Part of a small language model's weights: RMSNorm after each block, 1693M tokens.
MLP neurons of a small language model. Each row is named by its layer, matrix (gate and up: input weights; down: output weights) and neuron, and shows model dimensions 357-484. Each number is 128 + 32 x the weight over its row's rms, rounded and kept within 0 to 255. Numbers have three digits each. A neuron's up and down rows have the sign that makes its largest values positive.
A block is one neuron, or neurons of one layer that tend to fire together. After each block is what it responds to, as a language model described it from the Wikipedia text at the highest values.

L4.gate298:136138162133167080071116085166115201174087155145095144123108224181085116140115130087126118133172114126154149100091069051174103150166096158088081162122083154114118097119075116134113115091113136157036145161114172139092118157140152128159113105148113108128113068172193098124174138141114144084091099139083112144140125092133077115118158136183121120157107122103143136114113140140158114113069
L4.up298:176200106098111129158131089181119104178104174071116180132110090151157151154177115107170109119129155070142110138134044121162160139157170141063143098145096107100127117191073124140139125098101071127060067127105147154137123144110140126084090172143160137096166130133070112088152116056160131128151153127097143126119122140137119117106176124176092142157074111101111088098075120109120084157136
L4.down298:096072178090110108118145096078137135134090178133113153165104061131175129113146088122153170162134167096127149170121124148146099095135151088125185094101141088170157184143137171090125130178103101161193159122060141114143198112104125094128100113098160159110052168078140123134178110124148119143136155108163179099169194114147138204145096121141166157130071120115109163138158118120118140132137
L4.gate468:102137087087124174092156096089179163170071140098159139109113149104149134126107117147086127097167098104094117154096144124175159154117099109085159160116103107119182108055139142074116171166127129152127134163195118191090113217091135116168121138132180139089133135100146166127134179094099168132126203136191130109179129106187031125124186107140132136194097113133155119111122114125098177124131
L4.up468:072137188110080113074099107142137177147103185133137210111067164165136191140114187138085114174142081124096133133072077107144173170068117104127107140108087122127118128126144097085162136103171081144137148087106166125179088093115118154129116147131169099158149100125104116146114088154100162125087168059108187129116074132124101148089109089114123128123133132167123171149162144147120113066111
L4.down468:133092157129136148139081147111128117167119113147165165135139115103129113114087090130175100129058099152085075127134101156146156102122109129077195163102157107210084128102124106142192119156115130152111132094080112148106030161134177074116144168124193173137107069161116149080148114097119065094102135129133147163131111154142147169094148138097100142116145078172134165116144111115125139135128
L4.gate659:143088083137099139097062042146091139193078154083191165077129124148127111157117154094164120114158062120141153125137125090121136153152153150129112148078161113108126167116173127119137152144145175120123099136136150130078130144107159161116127087130126144171060141145169065126159149071163124145099125075130077101050105130132117094137114144121104166160129134139113143139129161147210125096119
L4.up659:138139180173113125136130140128145135128179171124101156158109166174174175114123102140062139084069154110108170105153090087108057101180099149107068164161152160142131096150108135184056133099117167173169123127051147164110099076124133103103148100175186112143144155119097088139111197168156151133159103062193137070154116161132120127138073120131133115162047111117149160137091133116154155091140
L4.down659:111112110092127157088102113172119166152111152093109113055150121178141112158128087128161136201099156121105129121099093128169066107170130115124154120088202109141132142118118126115054155102082110154176192108096133158096157161149151163175134132164131118135192152163118048113138141122130107143097102112127119083137170074154177146105136160149113124140103077044112161152126124155178118079217
L4.gate868:155128105081095092124140083116118155198118156140102087125138120074096152130068171142148114090189104133109128186103179167129147086172129119129128088185128098154138111141082071093172144148202198175180098115116105148112121118095154079109137079176103143127151105124116173164144089015140174121127158110137173118105137182130121162136143095111147199200111106092161115130170136193222085082141
L4.up868:099146105100071155126150110087131139172099091133163113147121162112156110132120224082145113098103053129113140110166145126077151110141186136115082210101148083102153109183143126083167083159076125178084118134096092132084184147188118087144098138128103117151157150170106151114132112080058103187135115158119136106137137108180085170141157115163098117132093158147118082150125099119161137089109
L4.down868:110089154139092182108154145133057137091065095102156141157165189106135154120142150115158141110138215123147099150097088158170134072060133098152106173158105157190107169154147149096101171138067157133125104127127093165082180124130121146142157110139059135070126208067147128108120089078151168166137162151152135051188112124155123143097105094105093068123116127083093071187173055129121099163132
Responds to: Adverbs or modifiers placed between a sentence's subject and its verb, such as Hua officially lost, the band later stated, Moody immediately informed.

L2.gate312:096100110116147149110038192096159054098119137103134144174084111142131123121120107136142053100144099134117129129107130117113131133132093137047113102136102183129168131089102099172147143176147113117137142138163134097113143087151163103151100145104089163108110159084122085137110006092148145148058134148093121156103149094118170164149164163211158085126139117105090140064197115105136126067148
L2.up312:173123141131124090134180131142132105137133115150107127174100120136143160063113098145105113143132186148096156160166085130127143157047092136105071156143140159108174117143060136093184169120152129150147089078077144153093088114112120130129101154155129087174070129155165125136127109167125144202082138104140102145056131158141110138114141149086172107107144162165161086128153129096105042091134
L2.down312:105125077159087151134101100176138151096102093159093171076130088057180104070089147181128091145149151157087130102079077148109082091143128123133099133183070152147071094131043101131110031106073092145122122109134107111156142179198112138118146167129110161096164123122122025111114161123124115142164091132146074142092088125134139123172160178190155107071164099129136097187104087131116129105126
L2.gate583:141121029183152099147197130139106108161088118099166107141054132090082079114133150151156111121128130168082132141132106115088108130135099119075127213168114151126132118094118118104118127127129130099105108122116173088142139102157092111141112122112101125113125094064148170140143160140123090180159156122062094108144080104127100120129088152072089129104089122154122113106195155103100118130125
L2.up583:102113160164075127107191098087069140129140172114167140117133148130118120108159144082102141111159149099001123114138119130110151140116100098198108112036156144090174144131143122099096116137140092073152148096048161157159145153132150091103112102113164122130115124117119133160165132066100118168143170124145161117110072158109201156118179133131122157086099135173102132089173133113105038113166
L2.down583:086100150119102130172149119160114118150143094185136128156159117132045121094147161178089077087130105077121103138146161092138108078093141079144114154174120200103094117132119089114152145142112114192151111137124174061123123115164160138072148173160093127106117103128104158137147170129138106159054173147082141072127099152115160095112164107110127131064108049158139101116124190106081094162092
L2.gate624:120193103110098192137168116088094160156118143136102128176218149129124130126091167129151097174134093114157174110114189116139168128145173140107107136147133174136098102119177088215120058094089115108115166123110120139083146154131129170131139153137106073141113127110092142160131095159144157176162091142084055085154187148113157114100102150149157120067111129104126148145110119145134171078140
L2.up624:132138170118154118196128197145173158043134117148124088107165133142093130191204183124111103134091128128140151178106138154127126161173108069200158112155159085060242096110141142100089061118149092120135169105120146154186105133127159148142121138150070158123155103201083121129167121128148092180147147113132190138108080081165139166115084092146137096128106132121126178136136141128106076100104
L2.down624:142129130119135180091174124155166134121097123169019137177085137140178132091137158196136171169139145157128138227131115126101094177136129100128137140092106135114136172171117122139094158092098145166157139107156175173107154144107148177060079097121183109111108117150078102124117181135128113157121075137188102154164151129096155084055143137155109137125174090122126127082113162121149171124123
L2.gate883:088122108055135135166143109122078111105163137192131118173164148146139160085172079066058151162133135110174086142096160198101086169137094145173015153143171148149156126154092128133151126129166193105196119077098169148082125107163163093171128115142080083116098149085141051139212109127158107159135095135154100114194160195133106164093131154071123098132114152141056103156161100152132157147132
L2.up883:125166129082126111128153215067186122163113144119095135105111112126148090163181109183107094067144090153151118089124144120144140099077129086155139098107163112095171152163102132147140138116073149114121147159155165131151175122100140082112120098137178112121139130107123076111183138111089089130125155105139163120142116102093182131067127197144090139156143125108126120120161143079066101089074
L2.down883:148096154147069156139175122160128212094120103164129204148178134095117146154111131067204105156195124104160095131092106158137089063109107134143119103173103112126122135105098105164156086132131150145142156095087161069144097148150062198136138151172160155129101074180141053154134170097080178141121101062138104069118064098072167115125150123138118102050179114152186124147135141143131100105127
Responds to: Number tokens opening a numeric value in running text or tables, strongest for the day in dates after "on" (on 26 April), also counts, scores, years.

L2.gate146:114138096104097091050139141150137119116109127085098155082094165155121107118146146183151081131084145107172171198138146075091087128087142114065162138124118114154121153140061187132133127164097112133121103151120101130153116130204163160103118088124142129155107156167113106157086151093090198169171149141087106136170121081128074156141149144144105142115083129160135101090137136168073120143125
L2.up146:149116126140145084136126139131145111160141111091077157118131117106155182162138103132081119086140102091159173143138150113059079105107122111154199142113164093109124102080093169128153092169137105151100077080145144151190168139124229117064147126143156091125138095084120111111164161110159174152170122121170145129093098083083077116056129149118108131067121110184112144184146138090077148173181
L2.down146:157172131131153138155090176105098116154106128139125121091164181164088103026167217123158202102140151131132225167106126115163091176184121118103156136083199105086139134129149118178147083100108131159123150129102134165114109080114180145163160149093181107106153165131147148087177147112127097180135142133104093160147097146131158126082116161119131147156146148166120163084104129105089107109137
L2.gate648:157175148153118160116118149105173084084188125129146107124102158084134083164059109054138103115113079036167149151120157090203158121074104204198145170129140151122131128095116177134118139121088069152153132112130074098161143106158200147104161121106158114137163054151109066099082091126142169088158091150153160116133143105123086123132113089095086115093087092180174181090125136114101137130097
L2.up648:174147110135123108099133083075115120151113105109191152030102122097138134077128098106129116154145159117171156168097104130154111092098069145092135136186160150138131123090143151135120128157070103138073170144148119116108069127161131147089143120137096181102123084126132122101107064156051120172150155148161103181130164125106137111136185043141107128159112139128105183132141118121139131100176
L2.down648:137132138110185103145104172132152142069129160116173084092169161157099140054129151117050138072188088121147155120174097134131119168120038130125147135128076164081150094139124075072091159131102116109136137115218135136128117027106113096182168142098101121065056085128116115186114165175117162092158109147115117151204185126166064123139116146078154111065187118137134142072123140109173151143154
L2.gate680:113104097103080110116092122194125233089122212084121140072108135101135122118091127171076123077194122148139124136105134096145136118177153165056142134118143083120140082150153184119118108138157147143125130133201188168126157157089158120104088122115155091158149107103123123160107110137113086114158159113140181155120173133144114074118127064161063158167111156079108147123118153098111134121126
L2.up680:108193092145114164158112131117138180146177118099103142131104148160192167115107143130108175160172130088159131127184104098176144150155175142119103167163112173129136170180097118073094121120154136094111108150152176141180146068164181128137140156155118179131114096067109125147124122134162131053072121150154133158115066123159103124122113090133104134112098113127112118113132124157139146112149
L2.down680:165085142154125149130114105167133181120084143111138124146087116142152122124123112127123128157126112112102105174159060110146157125174071158187117112142114085104083137105126155164175106138113100154107118121138150148078142164145137152106135140123161099157136144092150114095142063108117153100111168201084106101192152109099185220150118138108140091150131141164189127173124133146093111131138
L2.gate859:101112102117127111171126119151101158123123147107149134129103155149101162166201099105100069116141147142135143098156152092108104110136149072153173110073127139118143138155145148134130174085077109101201125094151182190142192069106139130142154154170140112136114109146083142147086201149171138093153170079122147112161097115134084150095120119151178074183118099172153109144177123141126062115199
L2.up859:145143171098095160128149176072161084160088110137124150138145152159139103122135122071154128145106113127177150123139151117156119127157128173119096165135146086154170112124113173200107180123138206048084160084149138145159060164107101126135178131085091141147100102122139179113122080104186153108136193150104106065169085135125170125136187102191131116154138122136124115142091122099099145099155
L2.down859:104133127122158071095150101087128191125126134119173139148119155147111131145126171212113143095110121151122184145111072146137128123129153105117114144146165126155190129068155148129136074191095123103107145115137116119113091163085113169119156097150108138160126098140140098147147108135091103142106078111192143137163130095114141110092130117100169117170131071095130118122058088110106179153132
Responds to: Adverbs placed between a subject or auxiliary and the main verb, such as also, not, usually, currently, traditionally, reportedly, often.

L3.gate512:066130113127211131130117132125119109111119087163096104126147188097173122119167152056114081177126151115097128095166133137062140117123142150139133155122136132131221097169106038149099162137148170171094126119137218167119104127088136139094168087144101148124174106151131100134113132140112100137165093105090108097119130132148201123134150105072129143149101120166105176088116151131088106164148
L3.up512:066073194124125184119122128105175147106158153062119139087125098172137148109075145051141165153126090153152166171121104124083132122107137148081071131083101152133136139127095143139151157138033124133081140131123151186136119118123097162108119141111124128091221105026157127149145108169119127152110138074138135101128116101083157173088100114148126150117128143117148179122145133107144136169115
L3.down512:095125086086098111095127087158073077154103101136102092104131158090111163138081079101048125135127128087127108144150059114129089111157179152145119155140137121109138135168114107121117148153133130187128168085033151116108140121109119149137079137120112137152128090080082141023140155083131136073153130146138154124099139087177144068111134195104108082163090091121102188097158122151159100194136
Responds to: Numerals and quantity or degree words that follow a name, date, or verb, such as Route 2, March 25, two weeks, seriously.

L4.gate252:111166113176124105155155059094166171112092157096135144077034176138160114138131130142136156102134179128065123190114132141100126133075113093178105136094081132019117084104139199147194115071196144133107117117180172121096044125128115167136060094131098121127065096103121120187119119170146185173077142113132100104134175116167177130148118102084128121097173134139170084148140091155163164083182
L4.up252:108165097064118121117073121143192205059133118142149153130125120129135116125160100105121136164096132124114091123131149171106098111041124141132076108141160178157138157158163094083146133112088128185099100159164132097075157153166143187124115101069145121127145131127093131131078200167145116143143148090047098134132114107111150108139113083100120154092142090153115134098107153093155153127090
L4.down252:116127152172173113195041114156135124104073081074115133153158101109168144115069159130059104120129159086087147147128164119137156104093145145092169148118132098169074091105134150140137086156071175110128170145162112083182119128159096157169182079168142135104100151110104198146080157179138171106126157072154161151129148117126114162145092145169118101144110051119159156149129125082095153167179
L4.gate656:144121108055092176084128176159147071103083125115162108175127092163097101152153127053180124128118151058155091139107169100081129114138126148095068101124168150117192143136169107095085167072143156086162134132118184096106141089160127132129129099161115103137079102149079122112114163102183183072038149109123106129121122146125139069039137147176121124113122115094167122188097151110166160141165
L4.up656:090077077097131093078095105087182171135165169117157088125232136138131116146208107132116119128136130060111137089134125171098105065098119107142085110144100171135124150128150119120122072106073137099141160130207174085096178098163138131153139146076165078098186090158108026152094153135083105178066163118106123093151118144048143143080139093148094152097078097116093169124106105116084080061194
L4.down656:096130168119146172146098153150141097097129160120137105169152132134139177165097143243140098151121078076142175100113163110086125104088119056104151165141123142087170152086116160072071149095114195127102200098169072086100126117114123137101065170097137111163092118133101144139085166128132179179121157135171153106111148156165154066096094165127127090162127106094149096178104203141186145119106
L4.gate810:118091114085160157160110111120120076089139126140144169122126134104136166123114117114112061110088124068063119102133119160082108133072165142114101137139157139082128163146140112154131060112114089145153146173103152087116137108175165157142092113145099166131103075111103131153117114124103117163127104132096158108134119175074137157049122119128105199088145106084130213168095057110134133122121
L4.up810:165110120092139143156086132103166159131102198096088145167130123145103077072182073162110130113118116127107121194169104095186129148090172125101126118113137093080198102140123132188099164117173095136088152100210131120146139136162103090097135120085178137151097148114107127201149127143109184098106110156119099106144120175117117135122109118120055144145087074165067165165141121100144231114114
L4.down810:116108187080147114162122171176109132105139135110192119146138086135200159161178170146157107138094160088065116134157111150088155113155128101116151143187095121133085172106138113109148140116091165111136134205158087144122121128148163132152103129100146093116136094157139182145152127158138149112168076119166100100070130147100105169089122045174113126109101079083139147184128093082153159186170
L4.gate855:103136152110094067158129125090113165081052190102147141097156158118182142105115113139107131129141137074124092116129142170136075097167072101125072155086168095125069124133158138128187204135130139156116151160142136076133129118140090141219119108106135116107138074146032142073099143159172132072136176126127112158157151105151160159183127096158060124171072161115143157156098143104126122095117
L4.up855:101090060151102145139098136119111129115097145123140070113140066122151133182118085090110105153091134113066116183102140123097094153095114117065119144111143106069106118143128084121164168097149133108139110139174148130114104179166139108187197157147152111135092113128104170115143091108128124109070186123094172168162099129091084145141103145123108154123189151084147177151118127133084106106113
L4.down855:145107128096144124136166138139094164136111159087153117117136086074177124148146155047100165143124130104123103098119128125132132134112148085131156109082146139094122143163154138170186130134121140161128136168090136134146119137109123155141121066168134123167148088120071160141150130142145157070107137087150096160153113164118196149177134127115040172177144164114110091123108131093102145214094
Responds to: City, state or region names, usually after "the", beginning a team, newspaper or institution name, e.g. Philadelphia 76ers, Seattle Times, California Arts Council.

L2.gate221:138131167126123097107132159167157099162128119069090135125143104126206072117181138098151104148123120093095077165146095107096188115129127184066139151128076101124162182120137144118157147069161095161140106130119177159121144183147132141115052104078176139160145137140097114131126053163110115152167134126090089103123151147139143090162152116148157106133132140111167148122136082097138104126118
L2.up221:103137063091065140121181149127150148089108120112112146105192109163134081156130128149162156142165074134157108122152098113072144115141135137104112121114101112070165104142135118124190132088105118117131105090129116161120133207118129099123156121138112176113148119128129135119111111143092134160186118087119056131160118147089163113116141184153137124127130132098120117127114175133082118056085
L2.down221:122144102133136146190075080178116101119139188104102082171136102132088162153152122159132160104161098185188117083093146131133081166112112092162111121111114099096144130152119211100151175115166132097132116116103118134176164151096110124145144082107154174177179133109113103081155180091176127111113099109136111126158137085100177084095215150088182077166182169134160171144094118131161148146061
L2.gate612:115098065169113098128195108197137135078071154115131099126160098093163097148156104090081129128171128129150121148122132155138111155149188125138101112091133155117109138135131083132176157104131126203155124093120160084066132146054076134137081093109116186168157181141095170099055095082114111111103159124135108093170135153135119096207109145173091142170155088135090142120105149114089169123104
L2.up612:095085117069151108129141156113173114105097122092146130081166073111073099122099144098123110100128093139110157114144074136112124199179125121119146076168092148092106130079169120125181147051097104166121155161087204119108150119147116148105116114076184105072140114179159141073127208089116050139140173077110047159160101118113096150148133104082155100152126084103114165092180104118155153164145
L2.down612:159179145088122182125099111191118161129145133157152135122177122104111196205101125079121127159084138130104105185048103148053151108117167115109138181045184125127144171163102122138132133125076131135131158153161127107131165124162074132175093107051129081155130182151109141136064116179130148118118157154133116130130156149123096142114070112202117124113154143138119119128174101120134143117119
L2.gate655:083136137063149045144159140122134200102093160109115098099148198164159150144152127131126126139155117097169142120118105148155129080141136101113147122107108162096093147153109149177108174141109076140149095138160100130110129155126099124112122099135100108103092214120121157151079160157140128137146117085091124136158080112080061158137125105146128160065112119100101152151129205138132135154091
L2.up655:134081130165150120092151153155084158102192189136099139092115060111161048144151125168100178132193143095146080131202118159142119175128076175140130050151127148114120111091151142121169159153137205095177104134128112131112124147167146121152102096143157146119102176103127202110178222081136112153158050149099165171195141087137150109154123124093159098132185129153138123113113171176120095160106
L2.down655:120126127110143105123110126119157159161104101108105102123151126146159127150156112170133080128120127110141144103125072117098138092127128095140152187106177136055106167198136148180158131073146074179125109088133165139102152132057110136100133062141086107172094150120133172120121103158158113168103167160098110110093122173060185168155161056160123164077163119165113074067107136134143151105167
L2.gate957:172114099107135096167163179126123086149096106161142103178111214139133115122220111127088095169145160088144121112106103095117147111069129108107110104087165110157153127058080170157094169041110111132155202132110159145148180210216091131081134152099099147101103121183158141105183134150067129169121147143148040129136118161102177162138140153167185106081124103122149095126131116113098146149107
L2.up957:048128092113100162159067209164137104167090151137065101081096081145139058077162115097090106157139100141121163137181161163110161102161158157096077074138121127108171117168145140147115127123102111115144146081138117133110165130130088088082114118145149118117125112128139130136139091077083104103131149143117159134146134124118106102083226147163123097158099070134109110120132095109073126127154
L2.down957:137153126123221062226150118133161135144136199076122079150154097175104101120113157169094123086116102105103110142173145132121071144078170110094152151159108147172140133131121145117133210111169124165085117151157133149098132249109116107159119106152201171110090085196155168121156109137154163112116115111134085113101091204139137161090181121139133212074100100098077141097145150158166145138153
Responds to: Proper nouns for places and institutions, mostly US states, countries and cities, often in tables, citations or compound names, e.g. Massachusetts, Winnipeg, BBC.

L4.gate246:125125095177129142158133101053112147126148105154145129125141134143160116105104111128108132132141115103210149129115112152090128113146118079140096136105064131098143171111085107127099166071088131091108124127108204119131135169119138098102121075082109107093163143063068083100092151176129080172131146153092072149121119124146113112107086165138132098146124110173108094094108137117147112151138
L4.up246:113132127146099111219125099109121142148195110120168157146131168121108156094126136067134151102121139146139075149137154160136107175165137126177035142174105085128113139112108110083174193175057162125116117114127245106107108154092125128160098102095099162117098133145108120169105105114087125125123075115157142118121152052145112146127091109124137104157192114131157193136175144152102119199156
L4.down246:169132076131129068175143131096144155084141122063168117134070160156167104109075115108154097130134099151108092080137173122154049123163080118151186142138101131074202076144119089059095162141114099126128132130126173096124119131131133098148133101102053180130131158093099121138079131131117147104130123134150144132101140066190092170092077061155109108124133167117127109081107123113128111173147
L4.gate303:129201116137146126157111080092112169134152110089132118144072115153171169089069099117131144131107110100150105135144147128109113063051132168101113208134120166145157105111123095187097207089165083092126102125157149112138109103195146145132107143137094107109071151181135160122136176155125098149128105121138176114190076144141178161057136126129127237127081112119169124129154131120189058184112
L4.up303:153255091127178078095110093089096096074090110086074136045075075104105097126077159141153138178102098127155160119158114198055134112077124096066067095145104163149151127165167074125094106084105176094151147166145152133059137138095096137155116113106132105112174157121116171144076157106138062132143166117139152134129069076127138126129121105037138142068079122143091097127151150132142105121121
L4.down303:076166134163150088145096062074136152129084105125108061071105125124132172108157094094122146077147206180114117116118177161201141169140130125114087106112084096117116110179188153157133102152108218137077086130122141189071111198110180086146071135120080180137092080112088155178138130153105089153052132138089080143110118099103084151080134138097082165102121148127132138176176138124104133111076
L4.gate344:118151124113059146154156103168085151132108140130078135142135189180149168120147157143128143120100083095107190138121158147104137127148139147157117113165130145104133160117145067116150166176122126159065121185088119127145138140143204106137167149139104147080080165152060109092095159191118115106135102149128013135193129078147090141133101182141140165134144144126153150095132110184118090085174
L4.up344:167110135102122174190170148130131112161077205097073095127148192086136100071132087140133163126059171084151140122166177138210162113117174110173118138094154173142164133163177095135149140095131149168149114143094168120088162102164177117167164106105117149132127110164094063198132150091120158151081149133117217129120020086105171118115144187108140176100157091138130129156089146108114104099162
L4.down344:147154114128152123129127145138149145173136179129170202172088170071094127126159102091143128104109133115080058140202117123109176117126116135036160139126112182155144178148130145099121137166134146143112077109161128163108072168075176136123091147120149170145132147146070125138110104108130144128104092187105145069167147109143124144100147145131153136126119143137106112150162159105101108075137
L4.gate494:160122103186144115106184188128049091157130117140066105103103125080076093133093094158154132127133176098155152179084119139137116155098092161146151099160095133117097119126171083130130075167147071155171140149091155047089133159123096168100117113145123042079123149135133145124188160102112178133060138117123091109167085153097146122146101185109152134172135187126142135119112172093170150130179
L4.up494:164110084157138063100197137116065091135146168209098121125120103092094139151108087122197099088191087152130142159105121166190189104156103138137106123155103126161096111154170052185132141129140111156137139143090147084100169152087083160072117137109125114158084113147105111107208140119085159149085076145136122120175127141099137142154090183140120112067144205187163128156133209073124102143119
L4.down494:110103167111139112099116160112093126097153133211083127135111073130091107119149111080144102188185165170101072118008142152122087159128088169092150078104134112219071137087122092154118171156071126151118103159122123098144089169106106094168096183129104156116206102135129093132185159185140130185115141181150107117143118111106116164108112113180131137113163144085132109123074183158118129108172
Responds to: The first number token of a numeric expression, often a day after "on" before a month, plus route numbers, percentages and suffixes like -3.

L3.gate222:095081144166115123040107117092180144137095149188090146110157147130087138159131146080065079120149122110140159057153082162119071133128123181099135180095125149115082116125133119082144151153116152137120097096066106165100117158070148162109115121126130087141155110117078097137103172114095152110132132163159174097148239130170107130161114084144118160136106094121100146171121126077114158106158
L3.up222:065110087157121086124132111111077093107124121161166174064167119139104143193179153127120151100131154102149130129138151126101086121188116176078172135119077166070143101132129115127165114168120114112087113115133118182114181137117142080139182132161187185165158100089105144105148100138163148120070108153105147176147088103100161166097188129167147175157137118074105149124110152114153118138078
L3.down222:107118154069098141123134128101144084143102158099187181087122100150099173111117083163173142120125136099077158143121187102123146098134180065114116084113113131139126143122129080108101102138160107103109118085091172129113112117125176123088108187126122188096124124081063132113115116138145099144111181112168119150101164159126124077112127124103099113162096143080140094090101195178153122157142
Responds to: Adverbs and connectives placed right after a subject or clause, just before the verb or predicate: also, later, then, quickly, posthumously, again, and.

L3.gate744:141159133123175129166113116204137143132162141142141144118085126082158136154114083120104122152144125063219107181119133133171116091112132081067115076155173112076111160107173139103153120092119093099087142123072136125129139121145073136127138115140132108186103131091098101141110119185112175135094160079098068149117118117099157045185147118151084131139113116169117151165131149175090137135117
L3.up744:118126077121185132135134113179145099128122105137137107144140143168125126103156109128081139193140167122125107148177109175119117084126132040072161129145112107139171070119104177133095115155153076162166153074099116123109139166115104132164133136150129043120119152063121139178062143138103123205101120139187132144109055094168132155096090030189143116092150128156094147179134174198099074099126
L3.down744:150125121133149142164094114164170137135139109117160135126110145140156140141183143147111140135136172103153177116138144136144140125105116143131114170135073133097144137162093150101178120102143115110072117038115171067061180135107091067105096100104104169158115175135155147201106105178160164188110168106151157132124134144066156096138097122152105111123178132127124151104130189174081098098139
Responds to: Place-name tokens (cities, states, countries), often word-final pieces, naming or modifying a team, institution or route, e.g. Bradford, Vancouver Aquarium, Namibia.